From a checkpoint of a small transformer trained on Wikipedia.
Size: 14 layers, width 224, 4 heads of 64 (2 for keys and values), MLP 576 SwiGLU, vocabulary 4464, 9.84M parameters.
Architecture: RMSNorm before each block, no biases in attention or MLP.
MLP neurons of a small language model. Each row is named by its layer, matrix (gate and up: input weights; down: output weights) and neuron, and shows model dimensions 32-223. Each number is 500 + 25 x the weight over its row's rms, rounded and kept within 0 to 999. Numbers have three digits each. A neuron's up and down rows have the sign that makes its largest values positive.
After each neuron's rows, "fires on" lists the tokens most often at its 100 highest values on Wikipedia text that the model never trained on. A number after a token or word is its count.

L4.gate1:513477507495504495527484529509482494510497503519509496515505497481532444524515525486502513517514517486473532440510498503502491487516503478522514521498546462497508513508563532477490504506458473527520501492511504463517486493507515544509464473494485440492521483486535511530469490524458493503482493493501495475471472504474487469513485479521479491505487517472464523514465553584526482537459526496515494474500484526447483521562437527518462487530506515501529455513462502489472519500468527493517467499488538523526494497462532537481510508524443541477513473528474508497508524549522498502
L4.up1:526533514514532531509541507476459511492526505518480491486491519519482498505533542488483476491506478534493510466501489485487546509473495471538439476532501482499487469509511485453489501497503458536478456479513490479496501480491477495530494520505528463490559563523486477463480489496534479500473507474538483483482492484518496493499456518485466488497477520457463517443444464506535479461526484466542476516497501518496504527505490544489513494510511456507512492487518413561504515480493486542477515497516477488472509483497506467496532547511490517487503476539490483530529518481541478518
L4.down1:494497536532517488500524478528466524515497515467508528497494473513524497478516425478482474506481462536498545485523522516492506487534528503502502534532514472478504497528513534503492505496464475491547508477484483498498476484512550502485477496503506501501504462519511484512498453557519524465505488477481557503493498519470502461569471488467494475481491508517499477494508513545495524487454482471548463505520526512495510465474462502473460515519493510522518466541521538475546493471484491473521521491482517547474523505428529480553467531484523544509501452532467504519492489531496480569
fires on: "O" 29, "ed" 24, "E" 18, "p" 15

L8.gate200:489497548483528518491489524530492510528497469486478517474481506479524488518490489482486490476551551512468505492527448525472463478462537576484494562482470462507582506500495481494500534496501499504505477534472546485513541526545524526520530517488509465450477492508532512501508510504467500497511502492466528479519516491482502514466489470538503492488502506537500500457486511513474500530506503462491502476493476514464462509555489523489488510536540493528493495497508512496495491453491504505522480489512501487529498504509516514493480502464494445499473476475486485529495499566471483437
L8.up200:492533489523493520504503530504481521547502508523486531455471493525507474481507497513482472504498538550532513475538509518479525486512498532520496515513493470525542515530561491437478554530462494481501507473466540490523479525489504501503559535484527519482497457485546518529499525500469479477505483466507528513577487479471515516490473466511472519468500511544529468507501455522476522467503513489486470479524491511477501506532515500504521522479487493497511497507492510467509509486519481495533541499478511488533508518504496495508466505505503496456485450514515527477510469516511481510
L8.down200:507483539536528492508517479502542498532492502514496495498513479546492510520479508482461455502499508479514468529563533487556513467494513497518521528483479489481528511489513513511488543515466535514461465551460484531495482509481459508499504483559462528521467469511518507523492504531513530475528462488490491517529474492488509546487454480465518436518498531540499489440510510507503513486465493471485506513476467501484520513507499494490518513492471524494515455500518477512493504510510514494502499488523432520530471491517538523503502517495510504523496475561486495469547499492527469525
fires on: " p" 28, " l" 11, " o" 10, ":" 6, "ed" 5

L10.gate177:513483497479455502504446481516500459501497529491476472460469468507509513537468497472493520459527519527542490485496476499537462495506481510483465478497495542511536566453449475503495497502488427501495531542502492522522502522524520477461514512525480487452506458504515515503503485486490455512506469504491520486505472509464475497483507461525516488503504477494468488506538492469496486488490485451484464507477483499476519526499425543523474486481521467481511501529458487501513502507549546517482463487478514500513479541478527522499496490503492522492456488522509536530542521449467486493
L10.up177:463512529486521474482495527505525514491494524533542523463483467528508471514494513513454526511513552519517542530462514518465466509492496510537495476508526484466523523516492518494506547522491495458529514527556483523488538529532528500536488460504465506469489482503536463505484539526501491520524465508494512487475462504528523493479491521551554519475453549482475516507548469504539488506534572492489496491533494560500534527488473508442502497464521477477523467543477481483515482478500521490497446454513496507508529532478534483500505487521497522493520498523509480554515481470498520499
L10.down177:469526510474505461480515494463515459474501498525518513497475518527492539492486499506450494499498460481542483506515493495477504488531492502525512509528500556491464470470471490537523523504466529535516522505512529480530521501467475497521492513542490478491527566541471480476485470507447524512505521475495510487543503502479511465487495468461481474511528532500500459530482486487492476477477446509537506526479527460495509513473493460516525487522540461492523480447490488512533533510555519460520486499493528484513457458501452492545486502481517509488473517493528485512497505474462435478
fires on: " B" 26, " S" 15, " s" 14, " f" 8, " Ret" 6, "D" 5

L8.gate23:511501511491504471495502520493433442475530548488523463453499489472506525514542471498499521526512519489494511503502501481510556507457481499504483492495528517481529491503473528497503554567484473498467549501493498516544489507516481532471492485517538474496520487536480476513521503460497492462457479481487536544551510514487455451500487522454495483511531478517476492527498518474479526487484512529473472455502505495517512474499479511487509487526484482526548486503508520471506483510471470519473527533494475488510513500468467511448504532531514468473508495522537475487476474490533483472
L8.up23:459473500495497498466519525486489482459530522508538483523514456541478451483508464495498529485459492466474483482517534492489484477483516543480504489514453490505491491466529505466512511496486493518507527490508519501551489497544520476473518429496501494499488495486456479524463497462494514491491454504504449504520491498501468540523505492523458512471531507472510504510496501513451504479491490498489450504517503529535472545502517483500469521553480497523537527501503489467540464496481482497526485530514528517526508560510495477433503457555549510524537461511481496503493454494519468451
L8.down23:503503462467477513482507517495521520522506580490492514525464525480477490503466475502498486526453569470477500512480478488504464460522451498456521526503516516497491506487506503544479493488493455518519553522505468517509425488503518514490493463454487478499473526544506481517498561482543520500521521510469478542487501540482507510507508525502517518495514533496483520504513525517518523499530514534524563518504477544495514500505477479512470500526496487493498477508506510538515501452519468449501499504522514481502516474521508491535493479461496487485501466499516481472530471500492474553
fires on: "'s" 39, " his" 30, " her" 9, " the" 7

L2.gate30:463489479454503543464487491513485506481502531551479496479513507528523442504557508456458541458459499487450515458497490495518495491535508492492497483478527556484479513461552518489499442497523476506510514494508512501516479501504527492502522514485477482516532533497494490496507510482499504481486542540546498517474518518507516478483513499496489458491509499490494508515506458491529501527524500457499526490516471528479514504548492523474480478461460498476487469539472509500508504476482542483533511516519523496497491540420439479478488506535514510520460548468494527556460485485518502520
L2.up30:484517476495506494520469470499506506483478506526547503499505511519490496493511497506475495477474529530482543516474514536469541524482501463488486467505544533481516516427492503496521459524504485538499514487515520571519529503475531503551510503453506516503540498522501497520495477447514509509433515458510514534526501499494519468544530457513505484497466498493501482466477455472508503500566490542543469509510460496489516510514523524533538494467504491485458501518499491482519494510445509491480481499520486459460492491455445517505515514525533492515513516468461526541498493473511476545
L2.down30:475501470485504530478502496498482477484504501507490478500527555499537533484499502519499474485513514483514498460489452542465503494507488494545491521539517512493480504474519500453511510502510473466456409495508486478494527513477497522548499505483505505550502513487464475560520562469494480518483537466501504466495513545485498461505483473504516480492444512541532476508499491491517508560500486456525493487503511500491513514526475515496502479442481494489505443508475515550544503506477549527489519497511478508477495460461459517458528533472522531471480496495492533511452471529502447510
fires on: "O" 83, " k" 12, " JP" 4

L10.gate291:491491479505495516476493525476561449511516497492527529500505507526521511494468475465492482500505494492468531456535470496587504488500504469499443501525507473545505498460516499517518513493539472517504524550495465473545494460481464538490517479470494523460527523494518491497497508528465509479500488535520507477484498462448531470502506494558506454476502516456510500494506530487505505487528442479510451490510472502496509478493535518459524485511445497474502501513519473521485501528504507510467488490465505471495507486516529508548506500510451490486448547512543522512529527498498523471
L10.up291:531535470473532514436537496504513489511520559518492489476497533487554506497498472507474533479520537507553524533497472520528462489524513480538497517532481517493524529512513471577490490517505474499520526523488500505495495510467493520467480508492513507511495486465527532512540475507493485542463495488507527485490480498496490554452481469535496504479457540527512496502532465466528491473399527517534483520469473498522503515517517501501493495452502512532503526525471487504513517489492489490466459524483505512502483500453514479502481525468524515489488452548532460511471503505448507483
L10.down291:515497519517499486511510514483516486519527501458539535541491509440518498488426503500496495483477514498525492449516511483475490537498534473571517521522471504532513472510497485510496507522515530505550514515489469512498557469494516494482508479468493466481506514490482527486520498497490520528480471540473496475525499447500528462451522493484519484521512522521510472519493492504473478539484492522516541522520486563505547501442487478533472482511488523478481558483456483506545512514517530482540495507489457505496513504503549499488490528513453544498492503509524482512493487465519476448
fires on: " S" 40, " s" 16, "t" 5, "c" 4

L4.gate459:488496501489525464502463486489496526490490476506520485507510471483531502477513485534494504482490483518558487463494489505497501500510547484539506434496516458549476446588463470492508512488505517499502486461517521492473497539534488536484481536466520541491537531519529487498495486531555509482468483502498508518484485471506491499480485488496529486519531484518485469487473477513507512514447558545525531520455499498506513488547488481485530468518498510500512457498478503512508532465489524479500469447508491500541532535506478510485544494462468528472460479511533467484495504481490521470
L4.up459:524496459497549494492489513498525509427506481506527477481488497465519486465500523532492511521450507529546518508453501489464444506483551527483489457519527476512509493507469491498515479505504564533517515462505497465502525513511494506523486533493498535505513525523507511501467519488506509477480511496487515476484502494477483470490484468495505477554499503485505484521422489490549538528453481496560508466510487431553547521514482495531495503530462507497498465511514472486536472477513474520471521482492463493511485494491513504474457529483473464470483512497511496519543517511455510485
L4.down459:540565478540503506469530516505505506461473515478489531521536499511519558510504530549492546547458497494485500510494517479455496445538501540508476459510546479496541524496525491494487535488506496530533462508490534503508511479521517517492468485444513516460526526449490509479477515547552500521468468507494537480495465475541504465519493542484536493474493493524490485506469481502530446503499542489527506523547501495505500486525488503453465528531477533516461513540502481485499491520514504469518506514481492494510495527493463503465474494521491497488497493486472510493494505510454502467
fires on: " character" 23, "hel" 17, " not" 10, "ce" 7, "ur" 5, " th" 5

L4.gate222:528497544510526489479496489507529514495496486504440514502512482504461464479512478480548507504523520478502473518518507515447522499495515521497542481516467499496462523476455531520474543477482479486534485466502548540500487505504504477515508512482501525520512500483510533491490510543473477500470497505497492516473546470518499479515471481457476477564510500522503481493485450485448504520521573456529480499501495510480526501566464476525467473496486465508472543487491511515464523539513529521511481492525493482552485444465516508485484463493505469544482508457486494474513494549461501510
L4.up222:504535454499519500496501444504525475516486479508483521475499509524516485486532501484512521488513477519514493468521524507477512491519484508509485447499509467477465499510464539509470523457491506480489516537477511529486468496493460461506498503499505490466466495474502531493489485496489494538509500544475487533476494467511478494504448511467463493568525487494515482477493485489494575508549480516499489480472518463517467540542500491478507501453463483475478493518493473524502535487509511472513509476499468453505501529490545519504505456473440464528487520464485491475468519513427546529
L4.down222:500477518536502510519477476503512502519477529525516531489475508466441476504484464473557448510475510514510547471494525497501483485475536538469485491528499491488514500476488515493500487507478522533534485452499499483474475470453462507536516500485454468498546511465481503498516489459499505511433507515502579483487531514480532524525470517534549491502485515487494508491467485498488475492529506501463470513529504468495516460507479514508466523537506483533499466498486547536501492492504470533497496478485471518510488497476451466494502472481502479505497495532481460461521512497483510513
fires on: "en" 24, "av" 11, "uan" 10, "ish" 6, "0" 6, " v" 6

L3.gate90:538555502492483512499437480521521447517518508497493494469519508508492484541539522512503457498497494526517508448479427490506507502485512537487520520496524536539522531486525566514487480488505504500477486477537487515516530499557506461489491509493494450516478472524521508510552507530529497494474549517514449470459534492547495477514490495493475497512498482455461519481515485484497464543479524468484529492516471539492504485490488480427507504521491523522495493508490526505494501479489525491509503551540482470489474526482518535492455486493462543501473506465517517504512511459501442522
L3.up90:479499475507495497517488481518467537452428533516541478476497477498488514478459517506509528481513506504490460507504501495530485535509499482455511487443511495491503491516490533503513479485511502494456522500531508489472523521482486516520509546483551491502518513506502462458493492553496491532469498500490498423521491492432466524476494522488496551482507516478500456485533501502489460517467460504544493481523511486514500489505494465427498495479499514495536456462467491495518480505507500471471520492508463475475498524509516521527487534504481481455495529451430500516506524492531506533
L3.down90:464503506531496525522531462480467527502465485499531492485479520499490553484503517562498559474454525501474499476478493504486475457524484498481498491511470519492488478533525493497469493501517506516480492483502482500488480515485482527512492496509464469489476509494458459486525529520523497522504505510521500479512517488443459522501480501516509537486481525524509490479562496513464469482484499457522505475516510479481478472542482494461480532485483520509556443515447481544534532467520548481504479430513502483492499518476479552506515487482505527487488494483506528530508504473537545505
fires on: "O" 44, " O" 21, " Ret" 10, " Ca" 6, "-B" 4

L2.gate127:504462436530535480508499484534520528503464497498492509496536485530524515508516488507490511495522543479532524538533511489538485450457471539535502500512471465494585524529502482489506508513492513464450487514509527474523504517476512515502533464523469524492532520454548491518514525468493543479483476466530480492502510511493504480498491506476503486506498491480482501460519459479477473497493468485508487498560503464518436509504539525489513469475507546513537511457519522502457481554520441526469487522515465495508460535493507501488514509474490482487491478499525482472455493524506484479
L2.up127:517475494502499514468510460484494528494460477503483487530547491535508487473544496522539445462516506508512491494523502467497485505497465550489522522510520486499553554526507541452515478506556485504480508504471494484470495486450472470462520482552502483509454477475483546496549497506485487522505454503538502494540498485521539536513519524493499488495513531489509476528519483509468521498501502507509534456541481457527455501501535464515493508466510509500473514477481507501486451520505467512478481532503537481535536553514495504503517493514498503516508515538495504479494521506468453520
L2.down127:454495454499496490501508478472485499529458470464493503463497475535513496474518511497526508469528527488516540500508524505502491505482518526502505503496498469473534509472475508454512469474575506489514475520532479451479496511462518513485543497546459489500471489462499488524536569471516516517465449464514519510523514496492488538520537500499500501528506498443509494499526474509502497477456509461532567505572511468522439462489503483515491495503501509529522508481487529503483482530537464504495514513531485521517466532496488510496461500512471534486509500519511495525474495488535468522
fires on: " l" 100